config = dict(
    vocab_size=1540,
    tie_embeddings=True,
    init_std_o=0.0615,
    doc_mask=True,
    steps=4261,
)
MLP neurons of a small language model. Each row is named by its layer, matrix (up: input weights) and neuron, and shows model dimensions 32-127. Each number is 500 + 40 x the weight over its row's rms, rounded and kept within 0 to 999. Numbers have three digits each.
After each neuron's rows, "fires after" lists the tokens most often just before its 100 highest values on Wikipedia text that the model never trained on. A number after a token or word is its count.

L14.up411:563464526518453538505463534519479547511551483457514476528521457524509486461565398513588534485510449509473406507443486525520495515413458539556469350513512517511511532482441431525448456498477564496405500471482476547514479480491527500488478527501496478531486530484426495508484509487553470449
fires after: "E" 21, "S" 11, "s" 9, "l" 7, "Al" 7, "se" 5

L4.up17:566564518513529519515468470480536479526516515477468542464543481479537498557482518495543500461523485491434432463524411480487500523506471479459500470484552489551476537527564535482547512507503425544493487505471475536494536464458598502504520473420518495557421426515560500451508553541463448461
fires after: "J" 25, "S" 15, "er" 11, "od" 8, "K" 5

L8.up60:458517530419565471495474471480509489468517427478508546524467546475474523426491416534508507377544470383449520477511511476510437516514481519538409491455483432503510462507493476504595467510546480502503430496529527544542500528432523530529507539479532479537491531442451443528455442491420551447
fires after: "w" 25, "b" 17, "was " 10, "B" 6, "were " 4

L16.up98:532493476524471539518535454514508467436516485505490528462496414542451570498472480498553566486478378452448479561475488575510418528529479492485536460480498497499492529536469591465584507455488510503546505568482548510453437488566500482535507477498484465501456440580555568478495540548497459472
fires after: "| " 47, "em" 5

L6.up351:484447568526525551503502517504565550501556473563500528495440524495488571522585430476558507564479555484407460522547522514548508559540512548479511489502510501492466531564459533461480488458466470514439513552518512446523464443532518519539476505496519480498509491521524482419479375481539529408
fires after: "b" 28, "B" 21, "f" 18, "att" 7, "h" 5, "at " 5

L14.up385:507474488513488520509534567549531481487572525548467473578515482468525507459494486496508541515505496452556538530503550471519470482614476551487517451463509390465496585467497549494486463489475549554476473530443519505508461500491537532440514457466416447502604504527445484465455515561582503536
fires after: "the " 16, "a " 9, "and " 8, ". " 8, "- " 7, "to " 6

L4.up54:473463538570419501456465495421552464524451470586472520535489512540561501468504513471524560583533483482467404531548446475488469492530454468552460474477484451515552413449495514460528467551455478524489543476536466506517562491483546530551496467440575493510518537511396512413463495554558540463
fires after: "s" 14, "e" 9, "po" 8, "a" 7, "ut" 7, "se" 5

L10.up11:525524545561548476551413536543500521468516537549475521488475566481476449383518506491515519560462635446423502529508454470522497499528507472472531484480509512555498550549511527478513483456504522485491482464485454529463437488438467480494539476478562541468488495449521479576520441565549454422
fires after: "." 36, "1" 9, "3" 7, "W" 5

L8.up161:482426565472487479560500482503523493547495448437474534541511471517420440475481517494547530539470521450484534520497576453568528491513441533510527549538471511546519567540539471478482601455511510516509601462486443503515478455503479541500560528519527484527462461564435504471507522467545591517
fires after: "N" 39, "o" 14, "an" 7, "i" 6, "7" 5, "i " 5

L6.up107:477493402548451521463526438453518463481520480468539487472521547534417536481514439428466513521490503498507521537501410493561503590571548469488523425556443484513532499445486553504514485512567467521490488521562468643408503525490524502480511455579472464515433543501520483436505477454411474520
fires after: "s" 17, "pre" 11, "P" 9, "trans" 5, "p" 4, "s " 4

L6.up633:530503418416483496495520460498521524571532442423462504545488503451509510543482513578540490450487479474476521521525416558543475547456453434470493421543540462548510474508449490469450560435497467494526528470547479548559440542430513544533472450528479444531573536454474490526496516481457574554
fires after: "p" 15, "m" 11, "/ " 9, "For" 7, "im" 6, "I" 6

L13.up193:505486515434533465510489514573445467466440494475516458512464564491505525454501475550507464501555487503517490475464536549513511497467445403464443521506508477595480522448458508519488431508523490516485502510459420575469416481449515513479522495505435457567520493510512506564491431432514443550
fires after: "p" 26, "P" 21, "n" 13, "m" 8, "N" 8, "t" 5

L5.up263:455426516437551439441473509564534488490512532417476531471522474437476525494505509491479518457502512540438516543465551567552492486537594476429518463526542554508514514505460515507504493544514523546482586525484427528477465495514486499541485429400437460495495501471488452511504535541531512510
fires after: "ex" 18, "com" 10, "vi" 8, "en" 6, "h" 5, "For" 5

L9.up553:431504532499531552492562484508465483467477530466475504485532501489505520545439427503518561498423506483538455422500506541516531568538506531502556526513548462500527546532422574474499410511544408482556484475586488571518497544537553556471506556532529586457513506477548442467495454516515510481
fires after: "H" 12, "L" 11, "h" 10, "l" 9, "w" 9, "el" 8

L13.up293:546558467463476473419385566553510489493511442516471451507476539532443401534514443492542538479495475531469404504496491498416465452483498538501476480435482574506537572404471528435466487511583527495469571505511488528511546524454505514456511491551485486479459468462520446521445555499505434453
fires after: "| " 21, "- " 10, ". " 9, "G " 6, "y " 4, "-" 4

L9.up168:503532510506545620519489563509439495484453578468514508545439477506509501503531485437499540439477436438494414469513538509527462570565465533536500448450536538453496548570426500576484460548456482457439452500471574535481544492472487497539467444522487466479553452511452559502531468513577498476
fires after: "h" 12, "Br" 11, "B" 10, "b" 10, "H" 9, "ro" 6

L13.up282:532476501508526527555502504583551498521423487472468488537417452591476515455585421495526418523512539461532497502418528459491525483528546461485471483456490486499499476478534500458508469498534522441469452523570505526464508499510431543466522493450533443492480509505559526512448511535455486452
fires after: "in " 24, "of " 16, ", " 15, "| " 6, "from " 5, "B" 5

L16.up540:449382455523464438446457574490494517487449523471435542528474532489494540493515422468501496490539533436517537489479526451509536522538511463461429474528485528600519507510530504537519512422484398532486524554435451542537448477471475551471457480486525514453534452521551543516502474488526455559
fires after: "C" 16, "T" 11, "P" 9, "|" 9, "p" 7, "t" 5

L17.up505:448474461462537509489458486464602589462491504500539472468457500474513513531583466505556468544455502454463511477414466568473457454515489425493566484544528536513455593492462447473501501526503452397528558486544470503518547549521521463503479490559473476527610549502497536543496428543443520507
fires after: "201" 20, "How" 15, "the " 10, "200" 9, "197" 6, "202" 4

L4.up553:520436461534506466501492456527503408524439583485484502484549474514518519530509471541517514516485473492503499463502488486441495488516419564525537546470471448560481568407437483406483531443475495496500555548520448492525569523454509482476467513498476501485454545460489514419422401492523507511
fires after: "R" 15, "D" 13, "M" 12, "G" 11, "S" 7

L8.up46:539510413569465481516456536558562476514468562525535540419463514528526571515439497547531504504515538539485498498507533440541421498519544540450528465486545474495473512513536512441526460553484459468489499475540546516446491561476564550475527555547439438479538607497498536516556502465555499509
fires after: "was " 23, "is " 20, "On " 10, "born " 9, "l" 6, "con" 5

L2.up135:459508534484497479475515487552444423516499551526524501553483491522481555529506525519482530493475527510546535414511474512594471503433531494518473460434507441460511565513504443442466508468536488510483546418558431527576456504559423503508504473529500536434482445468446501480479554565566500465
fires after: "." 49, "i" 8, "-" 6

L6.up108:544486488494487574516517563539552463592460466454488541492527550461535517481441514586545541521549449428485508512452502516511463471543570525431419495477484478528519595486509497382517453446479514470483485596548558489503460531512512567473543455531471466485530493541504566519529480486492452454
fires after: "c" 18, "p" 15, "M" 10, "P" 6, "On " 6, "| " 6

L5.up248:528490482472467490468490522546500530502559530458437534409597527517558567467464477533517584526515496481470486495488461472501508501490543515520531579490423553478521502538455403467503463427497507481461429496516442465483544476429514465520496484531460491481442531539561430533462522474499452488
fires after: "(" 31, "was " 12, ") " 11, "is " 10, "=" 6, "6" 4

L6.up111:489460533481509490458513401550472491479512574532492514508485572545473431532554473484515534477475534483537464466414506526503580485520402486517455492516472416448510502514415503489463476537515512582454486505542503432534496562490531520458544449422560420498501546460534516503496482500525459493
fires after: "cl" 38, "ch" 14, "se" 13, "Se" 7, "le" 7, "fe" 4

L13.up208:481513467490476529501408594590494462528489495506522450507565559532449520449540459499477495534485518511505511490506555533554409505481526507539561468428471508518444573422513495420552519531499491539470527530495503504473428559492472537593589473513531541497506516498499526501499504508489492450
fires after: "| " 22, "- " 10, ". " 10, "(" 8, ": " 7, ", " 5

L2.up102:502509445486507499517490520556507493491463484549463561489543505536543553467543483479553510497474500447569474549470478464562469506450463455392476526479474535546582497424470515486490476468445495479437539565474496462585500547512461535457534435463498439558421492519457466530427478478511570508
fires after: "| " 40, ":" 14, "(" 13, "4" 4, "5" 4

L5.up472:506519487491490511504522487491503539515508510506425520557573520459480528486432528351476520498470485497503460454522554588545379456460446480514448502548489462529567523505485558532515485549482437452458449474440492508504525528531506535510507481523517498507523507519519560491503505451433522445
fires after: "O" 22, "In" 9, "Per" 6, "Te" 5, "g" 5, "reg" 4

L11.up396:461426491509514544526561563543453464469531485508509529510530462493439466490511539510551522518535439499531497496476479503569498570546445473500508475472521531481489498487454493585549498541447485558469514450537506545451578513430472482518510486528534424559440514503470476498502582500511552547
fires after: ", " 21, "How" 20, ". " 13, "s" 5

L9.up223:563511523433521453486534551473552534545547472424450573443482532480548517460446471577428478468470463535440540506487496479516511570553560505529533406493550456499573508483511571493490461454529481452437532482543474469518479437469541542496500477464492455535573472423559447537545565455565451435
fires after: "ig" 27, "it" 7, "el" 6, "ic" 6, "ar" 5, "ul" 5

L9.up19:488495498501445580538463493504478518501550495513496496475533525536456561549435540451485486569417571585474548503476468498437481557500541551464529477403551464526551509448477503484544422468450463526550494478451542488518547462487447531573512489477541500562523449407520569456447520447485460488
fires after: "." 72, "\"" 5

L2.up169:479438514490479512504470533460508540545555488533475483478556473516440465507493534518520461489598554490509420466495461603529489465459481460500495496522504521574469483553490491514486411470496437505487463512513445579496541591520471469462501489554472377524519537443504541488471534523510476494
fires after: "\n" 36, "|---|---|---|---" 15, "ocr" 5

L5.up54:495451501495508532570458520532451484499548449444470482475478441483440515521486483510469451507464567509482507475490524462537552542513554567435533474504507430549504522515509521533502451480515462551457456552591483518484524504520551560512452436408522511532462468499507461466523437461554518530
fires after: "b" 23, "h" 9, "p" 8, "m" 8, "al" 5

L4.up362:453497460524534458461454444420498488502487471435474467472578422499496432408497470502581473551490514487552416536455449497448538523554457518508516482527482429606522489520535482462583546470514493555536478555537500550414569487456545551429564512440471491533475504465521465520558567489444491455
fires after: "S" 17, "A" 15, "Y" 11, "U" 9, "J" 8, "P" 6

L10.up41:499573489501545525503487496508390489552506436493454513477469499471455469493472503544536420451469518531430483498480457513448441501511524504465452452469525594517497480527498499495507534511419463550384502486499508472484498574508439523461439517584489541457522552517493518466451519521544470487
fires after: "en" 21, "on" 10, "ch" 8, "in" 7, "e" 7, "er" 5

L6.up347:484439476470494539494470484531549496456490454521480504508539513509474561488431486564460496494413452490627510481476581475458486521562467523444533443527438448525499457496476489518454539461484544563445452611465460558562413515490484529460490449456495431488496486422506505497490530486546560487
fires after: "| " 21, "\n" 19, ": " 9, "5" 5, "(" 5

L9.up476:451488571515486433458520449528468455483486576520527494482529563462532598495459490521534510471518505451448581492547463504502541576498580432459516488476517431517483487482567402456468486477465447506523473512520491538531511541481494481517490567597501412498466534466499476453468472517481492500
fires after: "Wh" 23, "i" 13, "B" 9, ". " 9, "di" 7, "A" 7

L11.up533:488538492505459422464509541538560570500468468550499487539559546470464510543522492512457495419469506458514532558435580538535484520563509439453556515531500449544618542465525470483491482568564438497441388501551488500541526481522533451490504495484551543517525532501485437472412537472447514452
fires after: "B" 27, "K" 23, "G" 9, "Y" 4, "D" 4, "H" 4

L10.up557:517413470522448484531603539538515439479519482488490451508509554539448491474526562514503533572490561462423526596473546480472497551521493594549493398440506475506477508416495513510546451560485560532466498375519574457469508493477488521493593494470500503508520445449468547491511527560568516508
fires after: "- " 23, "| " 19, "L" 6, "and " 6, "\n" 5

L10.up577:532504500451479540543433485467507540549444550442563472466494547415486606572451475508476515512480504512506498487459511458518492447490441491501506506488532468512489540476495493503503455578468463550513424550458513502513522511544462509513515545501491482514545432429481480440485523505476406603
fires after: "." 64, "\"" 9

L6.up498:481471540466516467519502443469577583492523543517521454532541516511541417520453429527522540472497475420572477486483532524493444509563509542439500523502512418529510502554475486441506476466488440479443509501587558480450508499459511479389486536534510533534494490489523531416415504426444504501
fires after: "R" 16, "V" 15, "b" 13, "C" 7, "H" 6, "L" 6

L8.up137:597413533486546478475500515568573475547453455528472510528435494483516557456510463513533494548467554516465504468481556478545570499486556539487478481479514461553542485573499437545484462554555552472479471553449496547480573512550453499487481512423499499482503455423501453399534428524501560481
fires after: "sp" 41, "p" 20, "b" 7, "-" 6, "v" 4

L2.up128:549531472456549478519523482543470602538485441493475485516490547538463533448469438549478501577543515535484465498453473566478441524482540478447478496505537521500555600479470542508556516524524520590501497505454472512511489500519574436553553535470486441561495511500498524482544463461476461457
fires after: "| " 27, ". " 15, "- " 7, "). " 6, "\n" 6, "7" 5

L15.up28:422464454515525507417459505512502487522563526497542426523521517523541533523522366527497456501501478521486435479478522533491463481444474507527473432470537500558522458493497456518517564497479522533446414478537468497518400511536543537565489418551467546471512499454538485460519500536437437559
fires after: "L" 26, "l" 17, "p" 10, "s" 10, "f" 5, "S" 4

L9.up210:447524491451440515504505488526514475497459586529488513509528494410463543507521514558501460448513485469458570518454532474544525475458495502496470507493532495553520410484486495522453413483406425527535517468518456550469498515553463469389542465454517545557510487557450454482467448443525479518
fires after: "d" 18, "di" 17, "r" 15, "do" 9, "po" 9, "si" 7

L8.up264:490473437492502469546485460485556553475499517537521496478538521570556438506495516504527435433546495503539560506465589457536483507505422563518535510442540411564510503474586491498523514537508463530489523515510508494498523409412530503493462439519548531482488519576497523434528473465516470449
fires after: "| " 47, " " 25, "K" 6, "; " 4

L5.up180:542542477542456502495510511579546467531482504504476494478452572475467501577468466556465520510509523521489576503474483462440525520556507520476505464496524469495531505526540495518455464514455530518586527497457504468457550525578461540536553482474488565495528510557474515390530547564473512536
fires after: "-" 22, "a " 19, "an " 7, "the " 7, "), " 4

L2.up158:555508464458477505564502479400436436529546470542458436480497429478486515454512501498536419480488549525481493417439495515529485507436501461422484489496499474503544509496531503495502487495462513510508479503522506643532512458467446490474453502490505459465433542423548519436488514503506463496
fires after: "\n" 23, ")" 12, "/ " 10, "|---|---|---|---" 8, "o" 6

L10.up420:421467520454480481541486500555478475505473543489491533468492559448431498498544433472454447475505448477415506484488481488584451498542553476575541380486497522527512478492554495540554483402537517459514551471495477488519436474516501546451556524537479429530456526505549515574455616457554457481
fires after: "al" 19, "im" 19, "ig" 15, "el" 8, "um" 5

L5.up567:502480409452428471486506477462499485480513517460483503476504477505480508490463488482515461476526576551519568484486482514527553545582515532458492503494466532573504516506581558493396451504455519457483490490486504494491498585457548534596482452452450509459535538508516482466501518472514506472
fires after: ", " 22, "is " 20, ") " 14, "=" 10, ")" 9, "), " 4

L6.up444:567520510452457599639492482478562483475530525452561477452505466483505496476543514554471483498549578517507521548463498493507474527512446443499557495393530474483502495467508551462512526510464505506500443549533503513533534506539495520466520453511531525542548459554423479501441496504489377539
fires after: "to " 34, "in " 29, "of " 14

L8.up248:448415464479467512400492597498451458546471444470530516418495522518550587493517475493482489496513487522530454575513523437517393373564437501533463475573472530550518488430451491452500515543409506526493528495500498487460529483516494503507533466423535514549487492483469521462476519491512517536
fires after: "A" 14, "a" 10, "t" 9, "u" 9, "s" 7, "c" 6

L10.up397:527484606443478512524508531512492483562482496483497511491453500480487461521506595484572480579449484586498459432490506446499398442471511501493490480559496501561553503578530465500485576505460495429475598529502434528478502520557473533550517496518492511540468513516424487473578519522401439505
fires after: "i" 12, "n" 11, "omin" 8, "N" 8, "ir" 7, "u" 6

L8.up168:495490383515474522526453490465528491458482525497522503489555526557477532559452459459504536503430460487478529558449517477485419463454492447484498519490498523504471587484500515481596524501532528550494443486505457509462474525480591415554419510512518487504504435550468486482484502510563580471
fires after: "| " 85

L9.up607:458571536449529474465485537524580510471507507499472537423481456441454506548548472574504526458503520527509480518493478470518413479484537477568488504592550467493517483462484528499516501509378564476428500472476460461513476485460503530518492505473567515482499512444501489483440534412518474479
fires after: "a" 36, "i" 18, "h" 6, "f" 6, "u" 5

L14.up51:462447496511419509474410520499445511460481523448559516519543510603545509472482406462442497515466491550492536494466520464541452501451513442471472519488516536508554575520512529528497429521523444509457478477590491529527415512521491485549511522467533476571543443516504554532534472565438462518
fires after: "s" 19, "p" 16, "a " 12, ": " 11, "h" 6, "." 5

L6.up307:499514441521474437495507497507536469430501485459527510479488464508460562472502548480522548538484492521470455572549468453534424584545526471440527520473437520484521421514508489578413465493422495487439430451526485501477503564431532441523459517544487515508512537546503460521463473451548517515
fires after: "is " 28, ") " 16, "was " 10, ", " 7, "Engl" 4

L6.up551:517535488484538516575488435553456534497507531471521500481496500487442510411438508538501425515457499567515458484497518496511537437493494433494530523498563501511475568518544501448555543479496499496415525478494545474481475503518410504532506468465514496522498518567485421497472524488467457495
fires after: "en" 36, "on" 11, "Man" 8, "ann" 5

L2.up628:537483485552544481482438497559488527423529479421475483458463459482533454521538444465454568514534520472481560437404489524469444447484581453488549516483512523482492534564510516452515509513496544500492487493528515465530558528490496484478497520478497532545524521439543469604462549486519443517
fires after: "201" 15, "197" 11, "202" 11, "194" 9, "192" 6, "195" 6

L15.up250:462458558534464513523480506483525419434485562501411489464501459498471482505461463490486541514572508479581525529525474579499461476501426491569596508466553472509449531509453558524478503544485509486493480523498448599509482533464565554506557533481490517617456509402510482485494512511500508426
fires after: ", " 17, "el" 13, "L" 12, "H" 11, "El" 5

L10.up344:550442472441553521544495509489444516487501498474455554476422523511485465534505530558480531524466447480488486554525494462512490521516506516490478524421500491552473492502453544506572463536533472562511470521551375565507483457511574455476503521536526455479497477489525513483582435393507488528
fires after: "| " 27, ". " 16, "." 11, "a " 4, " " 4

L16.up270:528468537430486562397529512514465523546543498504512444544484475418579477414523468461561530558496480459557512471518492512438507486550476465500485512501544473538521547448485491528501431537572445470418457446489507521587454497432509472457572549477496452506468511516461470497562536519503456443
fires after: "- " 15, "in " 15, "In " 15, "T" 6, "–" 5

L6.up0:450566582513503484509551501475459540499421514423517487554581538444515495455472463497480505494553477522539400493522547474544464509469577463464530462527464445478473507499442601513515447514500499466467438536582484488516545528503489485528490497505579504552574388515530454449521551488522558566
fires after: "h" 18, "be" 9, "wi" 8, "Wh" 7, "H" 6, "ug" 5

L2.up458:486472509531536457515529515524503492561544514595440515546493428553553529515484478509489452567518478439543546504455474528462550561480471515454565505542562512468550518483527511414608474526461477540427449511431587509584498492514491507444475475498516525460521424505481493543465458474496519566
fires after: "| " 16, "G" 11, "– " 7, "al " 6, "place " 6, "201" 5

L4.up160:453460526515456483531479480507448518499527386491554514547598464522482456490487468501437562567509520543574540513484468476502559534494535432455512544481555443508530542552471498539556533503522471455473501472476554493514566496516495494430527518532468470503521487489466549549520542600539480423
fires after: "Sy" 15, "Rus" 14, "United " 12, "^{" 6, "C" 4, "New " 4

L2.up421:470468536469437545514567501501478449523525448570471473533552505594486507471444412558547438466420570504456516505533506440436482510562494496511530457433526524479488548536499549445477578489490436443567560515452533488510519517509535377491507534459530621527501447496474473489450515527539440570
fires after: "the " 29, "==" 16, "University " 13, "orig" 5

L2.up285:501402525520487445514449529461519391581510496492542521437546476437513493503389478576589547498433541503498473543435557458493554506514452515516516456490469491525520519538505484569535458465527475528444465576535540519478453500574507526497530534510441513512491540472472538431481471470526537410
fires after: "." 35, "-" 22, "D" 8, "P" 4, "H" 4

L13.up632:566483504475443492449523474508433496431500452558459418542528475468483455564504525508433590497482400478461456508469486590503488485461483516504514458529557561543489542502529503513461510496572462431483534568505446563499513464528507478490472511511539473496402443502549536458526534467502471449
fires after: "\n" 21, "." 17, "| " 15, "R" 12, ". " 7, "v" 4

L14.up5:535506453520533523537582481499428434491521479526508433520471487489490533522490490482475506477475445463462505576473533495470484518510564493492592573577477490476563548498555547513497442456536466471476526499468443507492418605478488549475515519518489518515469533447433476537507440626466558551
fires after: "–" 13, "-" 12, "the " 12, "s " 7, "eded " 5, "his " 5

L11.up405:508457540467604446532507500479451567459566435513464499477481461527450485583530441488452541419479465520532516470433535504416483564512483603493490433443502440548463501493502471580536505440508431425518416529474546531553472577523497453499465544476526460538478522449469494424465505461436506535
fires after: "Ch" 21, "St" 18, "ch" 10, "K" 5, "B" 4

L13.up245:492557494477520479471538439512484500535520430565526474511441497455532455472543432492436468540503452471563506487471587525558516464533527461549462499474526526505493549422467512535516488461502423444500523515541523588512528485538554514433520452470450456552537532478402481521537478562531566405
fires after: "–" 23, "in " 10, ", " 8, "(" 7, " " 6, "g" 5

L2.up485:438481416511460497528481495543412489501560551560518534555488471497553593481447489523546507582504508443519516513547513477543489497511545533498545512467491506581498472453475555441522442477512540508482516560477529473473498464502554499527528466522515517504467452525470456516505404568440541491
fires after: "(" 31, "| " 24, "al " 7, "; " 5, "ft " 4

L6.up626:473568490528585405571508396500489501495468511521525496415471506467492496420523490512413512475484477444473476526570500502462509549564469485421516522533471514546526466549476535541539431426487539488511482544480555492545473535470450564551536556444505450530504491505522506554477537503516515483
fires after: "ent" 15, "it" 11, "foot" 10, "ett" 8, "et" 6, "met" 5

L11.up375:557472515506494468445475542513547449482482439465536514479510560520526473460537481463482555552524453457458521540453542470507522506524530481625474448477534487504475563507533535482528513462484450553508473525566458428460522571409496446475495497427527475491520462453636516521485542515473568484
fires after: "op" 15, "comp" 13, "194" 10, "j" 5, "199" 5, "201" 5

L16.up561:449511418562565524457471484457514415509510506464492496563471448504470540542514450463542497448463459455568523503491453491494456460555551497455569432482462479549467516496495506460494498460512530493507528548495485443453464547446532577498488545475564529502433559417494481485515503459482503522
fires after: "S" 33, "s" 9, "p" 7, "K" 5, "M" 5, "P" 4

L6.up556:509558507410424527452478508460421495477447570503482513483554478476493512475531523520511547539569513518482492514516506471436531526474478501437458467557483477498552419514385478490444514449501467459420524483482473507545515553549448482530542573463532588585553495521454474440514548395483553466
fires after: "d" 22, "str" 13, "re" 11, "i" 8, "r" 7, "ug" 5

L5.up447:530452484491443532600489540487519546419515481502490483495502512509480546418509605581418454542474478558475567581509509384507523496510472560510508527513502469518521539517545473481527470533513493478538555466518485526516516518460481467520526455503505534546596481554530512498482430494508478462
fires after: ", " 38, "a " 10, "in " 9, "| " 5, "s " 4, "\n\n" 4

L9.up465:485459489462513460535469553500532470500538460513467461488448509479504493426500507550425536498501482550516453550481499487474484498497470464453531441537508472486551463500543548500486423476429499464529594441501517541529515584506562483486570510497472523525467495494488440529541477544559566555
fires after: "," 36, "." 13, "18" 9, "8" 7, "–" 7, "-" 6

L13.up143:410545458424527505448446530499527486477496518555584477485551555550486455556547461497527546458484557470475466511496483456570467484540497536465421493441482465470536455502474599499502442495478469533459465550519465454560547574513513464523553423383520555506546471502528481523469493485536527460
fires after: "H" 16, "C" 14, "elec" 12, "c" 12, "Se" 6, "cl" 6

L9.up628:568546542524499507513498504517503497525529509495438550523597538555519490470438409480522501461531460460504497510447554533460535494574502536555429468493519485607479500531456440574540579439438458528469518518477543483469496568485575570488534442523424524505544499496491432459556455490489531539
fires after: "S" 33, "ro" 10, "L" 10, "s" 7

L15.up601:505534520437490448467455537482507505515512518510505424491524435472457552477592408457551498448555506463531508449544550466484537452477416437473487552528447451550554495489508459536528455450501496479486543548513471445480457519529482567449541494414528514523510565453554543459530565525547439527
fires after: "T" 20, "t" 9, "S" 8, "Ch" 7, "d" 7

L14.up335:574420514500439522510526542514511507512420500430532480487523474541504543483516549545546455464595511443469512529463495574496421438536561550452502471546533526510469458438492473468609477512546487499454472536516471510447403527542497516494484523538489517513551527464444506557543543477549445455
fires after: "| " 20, "pl" 9, "P" 8, "\"" 7, ": " 4, "- " 4

L6.up185:432429568506525510546532461467490530517491544514496503455553564505520564495552496528567475528532540550530506539477543513440511548534546501478441436467547446586453570566418546486488525497542512460412463497519508569461471527496508514501433482461471524466510532535506506429494482441480526432
fires after: "f" 32, "F" 29, "B" 14, "one " 13

L10.up474:492517484465466519532567450518474542595429509461475446513505547483446599448542406552412442501515452501542532522526524500438512484498438428439499499496502484590497471470491520586497585468479518502464544512525525494497426533553498501503476494499496482549536508546495609572448483492477521517
fires after: "m" 13, "angu" 12, "im" 10, "it" 8, "eg" 6, "t" 6

L10.up259:513508487481409485532486491530507411498523507550483447483575501474436488446516528550542514497438555494513606546541500479587414494563545521562478471456566499604525563503489520492563471488539457564503537459478486511511478490420516506511491397518517511475499572515510475516532427500526537469
fires after: "| " 23, "(" 14, "- " 12, "\n" 8, "\n\n" 5, "the " 5

L8.up331:511523493497412485439512487486515534453535481493515487565495447460507490466466406516468507505552521490568508460480469542487561491563410571520475458440497462573523477465500474536432499575467522487521531486486523470476526407436538517483524531515491531573451477470472416559493543456500504476
fires after: "s" 22, "S" 18, "A" 9, "a" 9

L9.up292:500420517512451435510439492517533542547449519483521405523518484483580560502418485505463497491436502490394532500381428498489557477501557494535497490558515493491551477530513502501499486493494501481471454532483465504492492511480502515501525539523501445536536492435430568545469521457498470502
fires after: "." 76, "\"" 6, "|" 6

L6.up94:570463488500487505520463524515554499480476445524489502541540475509533550557480446475528522404475456517517577477391597529494474505495505554491518543458527452583540495539575498515523545514526481452499458531540541466506464507452517456496469483517474514517518519564473557477446466405512469379
fires after: "B" 26, "m" 14, "K" 12, "M" 8, "| " 7, "D" 7

L15.up93:425499482525563489438534516517522509463457414509516464520526510562517488589525489498541508533540501468561415480508457455458548539576409505444541484539596551521467560504540540555476449525511552552480439591599443511510506567484534469498540486586529554500567529476505471405516474524455505482
fires after: "H" 38, "B" 16, "J" 10, "L" 5, "W" 5, "Li" 4

L16.up529:506517533517533524427572560512490505456478473509527541544468556499464487444517537495498527509500512540529491586470474509474490551526515541494525449526466485491585469470584577429452518477521447547479607423498505436492535590493503509485514484465518496547549506475466460493459498546465539565
fires after: "–" 18, "| " 15, "\n" 12, ")" 6

L11.up322:508493487472529506530464535546465485515531483488493519521484543475470453554563544506546415430479521506422525493450543521533461516486532473431495456521594502576479508486521487491500480481522482589495446501509527529447543502502466533459528510450452494500566478531500475464384475530497540511
fires after: "v" 15, "p" 11, "m" 11, "M" 11, "P" 6, "ph" 5

L8.up145:528577494416465499518484421596527482529501492497450535509524500524459454541491523498483529492515496506553526581518464549501492490524485544496550466506494375508519502497450554500525494537498489470492505509386505521434478490498521541480540536433476428486430534497458462483454495581414475418
fires after: ". " 36, "\n\n" 16, "\n" 13, "S" 9, "s" 4, "su" 4

L15.up537:501549445523468528544489471531522528518487559515385558590516519478451446516478418488495488481453542533523537547550481497466455490477416494484446496461477463601574527464473563506527568559511469509438505447532509537438543493544424504495540493504463577521496527457512540504445471557472492436
fires after: "| " 44, "\n" 14, ". " 6, "J" 4

L10.up391:461478571503424519569576534534535429521447478578436504499488561488521454511450510581518479460551544519495496441518522482495434454572477518548515474471504539484559509467515434542470443527512497452547557491507491601500502558555531473542493560492453504541480477466514391519586540520460501542
fires after: "a " 35, "ia " 6, "an " 5, "o " 5

L15.up339:544523489450470436435581562541429539530477513482534493437497516430525503508540428448528578490542499460459478459458482483506466486515475507498494514548520459546491529434457472543548483496551509451515516502433538513478493522408509446449479511483533473527490524463362526517570527520517542515
fires after: "| " 25, "–" 15, "," 13, "- " 8, ", " 6, "In " 5

L5.up309:448450544423525529526458537524462425485495515438479572413486451401555493520431443504532493465488495441525482493539583443521544441535454501507596531441513520467480574515487452541529462554464507496473487512521549556564577507563437528445522478502514539483468449447464529557483469551550496453
fires after: "B" 17, "b" 13, "H" 7, "-" 5, "en " 4, "A" 4

L13.up191:495559470527507589523584439518513492497446470518475481507587545524521523433564491506545525558488600418534578496512535513519484445544486527482502424501462538472553498432481488436455526481540517457508438509597458536511550491458524477552555436469590450512447480523513515515477529509476554499
fires after: "| " 21, "(" 15, "C" 7, "St" 7, "to " 6, "in " 4